{
  "n_layer": 11,
  "d_model": 320,
  "n_head": 5,
  "n_kv_head": 5,
  "head_dim": 64,
  "d_mlp": 1920,
  "vocab_size": 2048,
  "activation": "silu",
  "norm": "layernorm",
  "norm_place": "pre",
  "norm_eps": 1e-06,
  "positions": "learned",
  "qk_norm": false,
  "attn_scale": 0.125,
  "bias": "all",
  "tie_embeddings": false,
  "parallel_block": true,
  "init": "normal",
  "init_std_qkv": 0.0291,
  "init_std_o": 0.0361,
  "init_std_up": 0.0416,
  "init_std_down": 0.0416,
  "optimizer": "muon_hyperball",
  "lr": 0.00764,
  "lr_mult_qkv": 0.4,
  "lr_mult_o": 0.884,
  "beta1": 0.95,
  "lr_head": 0.0126,
  "grad_clip": 0.5,
  "warmup_steps": 200,
  "schedule": "wsd",
  "decay_fraction": 1.0,
  "decay_shape": "linear",
  "final_lr_fraction": 0.0,
  "batch_tokens": [65536, 131072, 196608],
  "seq_len": 256,
  "doc_mask": true,
  "train_tokens": 1408000000,
  "steps": 10944,
  "dataset": "wikipedia_en"
}
MLP neurons of a small language model. Each row is named by its layer, matrix (up: input weights) and neuron, and shows model dimensions 128-223. Each number is 128 + 24 x the weight over its row's rms, rounded and kept within 0 to 255. Numbers have three digits each.
Before each neuron's rows, "fires on" lists the tokens most often at its 100 highest values on Wikipedia text that the model never trained on; "fires in" lists the words (lower case) most often at its 100 highest values on Wikipedia text that the model never trained on.

fires on: "lection", " published", " Afric", " Per", " Will", " USA"
fires in: "published", "collection", "africa", "usa", "willard", "african"
L2.up1028:101145076139071098153136094138123076094148086126129172168115176129148100140152131146104128082154139151123162130143162132132095142155099127107121131154134094140087066130152101096171087146161119121136093121125163112114110089131103135173108159140109167128126163148115122118111123106094129111

fires on: " this", "ically", " This", " oper", " By"
fires in: "this", "specifically", "by", "after"
L2.up1047:111131078156087119085154136112115080122150166170084153099126156105159118118090112149111118108125120150167064152102093173117143109147138141118128126089096137144154138144147127163130094128134143144145107170138108106153157166113129126147084100131124137125163134110110131130120145132139107118

fires on: " of", " by", "one", "id", "ic", " By"
fires in: "of", "by", "byrne", "ozone", "particular"
L5.up624:149115125118122119146111144163133097103130131154107118139161150147114137125135108085152118151082131116099146071124184143120114105131134110136096125180135100128139117174122124097160126168142127110141128140129076121124070152090133145073153149143142098109152109127115166122129118131158113107

fires on: ".S", "sp", "-b", " north", " season", "ese"
fires in: "s", "season", "north", "japanese"
L2.up158:138092114170101092131145141148111142162138109105138135139105111126156119145099093164155120104162099147123094093091135140119136165160147098078135131124139132090117153157175098168135104144108118118160099128120127176104088112128123107101126113122118151108136099109137074101145107138156146210

fires on: " been", " States", " place", " stat", "vel", " population"
fires in: "been", "states", "place", "statistics", "population", "records"
L2.up1011:119127127132136129155151174092117099157114144097111156112135137091142148125162104087117129162104094149176101130128106106144095161165152069183126097139148150117127142134117110123160098135176131118073097106121113103116120138156135109141084124122143131143153158112127137137158118106136161136

fires on: ".S", "ician", "ach", " about", "ists", " career"
fires in: "s", "politician", "about", "career", "teaching", "information"
L2.up953:151172150168115150112119096140126114154161149130134094154146168138135091052164110095132124084141142151132112140102056116155071093084125147121143159142169163084087184081149135104136123155187099134157080152130154149109127137101111135110127131155091145119138125141137117132103129156158110112

fires on: " York", " located", " career", " again", " medal", " California"
fires in: "located", "york", "career", "again", "medal"
L2.up1407:134153139125146135122121134150111143099129096161132131104148110122180100137106120135092112199132150129113105103102138140142122106111161136086135169146122110153098148146104106116112126146145098131180150133123138105149116125137107107112082141131120155161132142174116117133146145113147109172

fires on: ".S", " Russ", "ike", " cr", "iven", " sm"
fires in: "s", "like", "russia", "russian", "given", "russell"
L2.up728:094157130123110110136173164155161150136166151129102116097096115088118153107113151097089116150139133122133110114135118117139108137095114133140100128174189080168121144129159105162172152124104099117152087174096117130133159139146122172168146121121118100131130130130157161120152143148105114115

fires on: " government", "ina", "ouncil", "icip", "uman", " report"
fires in: "government", "china", "council", "human", "participated"
L2.up1085:120124105143122143125187125123107157132132108111127114069142126117116118085079156166131108160130100144127094086113098130138129139124109131144170106174146147119152089150120172111131116099105085133123086149141159129117148157103123113135141126101104166156099111096058128118111107121155110143

fires on: "port", " game", " player", "R", " Ass"
fires in: "game", "sports", "player", "sport", "known", "car"
L2.up1313:098147091170128159087136134152115108097125131112161123152099129131164154163118153152115125138100111125128083161091104128133112118125102094107126143117097135116140142151117177127133159151164117086142134162145164184161118193134114136127140160120127079118170141135093157138139117135147118157

fires on: " town", " direct", "eral", " office", " left", " hel"
fires in: "town", "federal", "office", "directed", "left", "towns"
L2.up1608:072112178136131107130103131125137118152125119161128173140093112146133128117107120125097169143138126126109139082144145080119107088118142129147118100116153138131149090140140125118170051103135113154160112162152138085102131137124181143126148134122113129147164167180156128124109143115130133061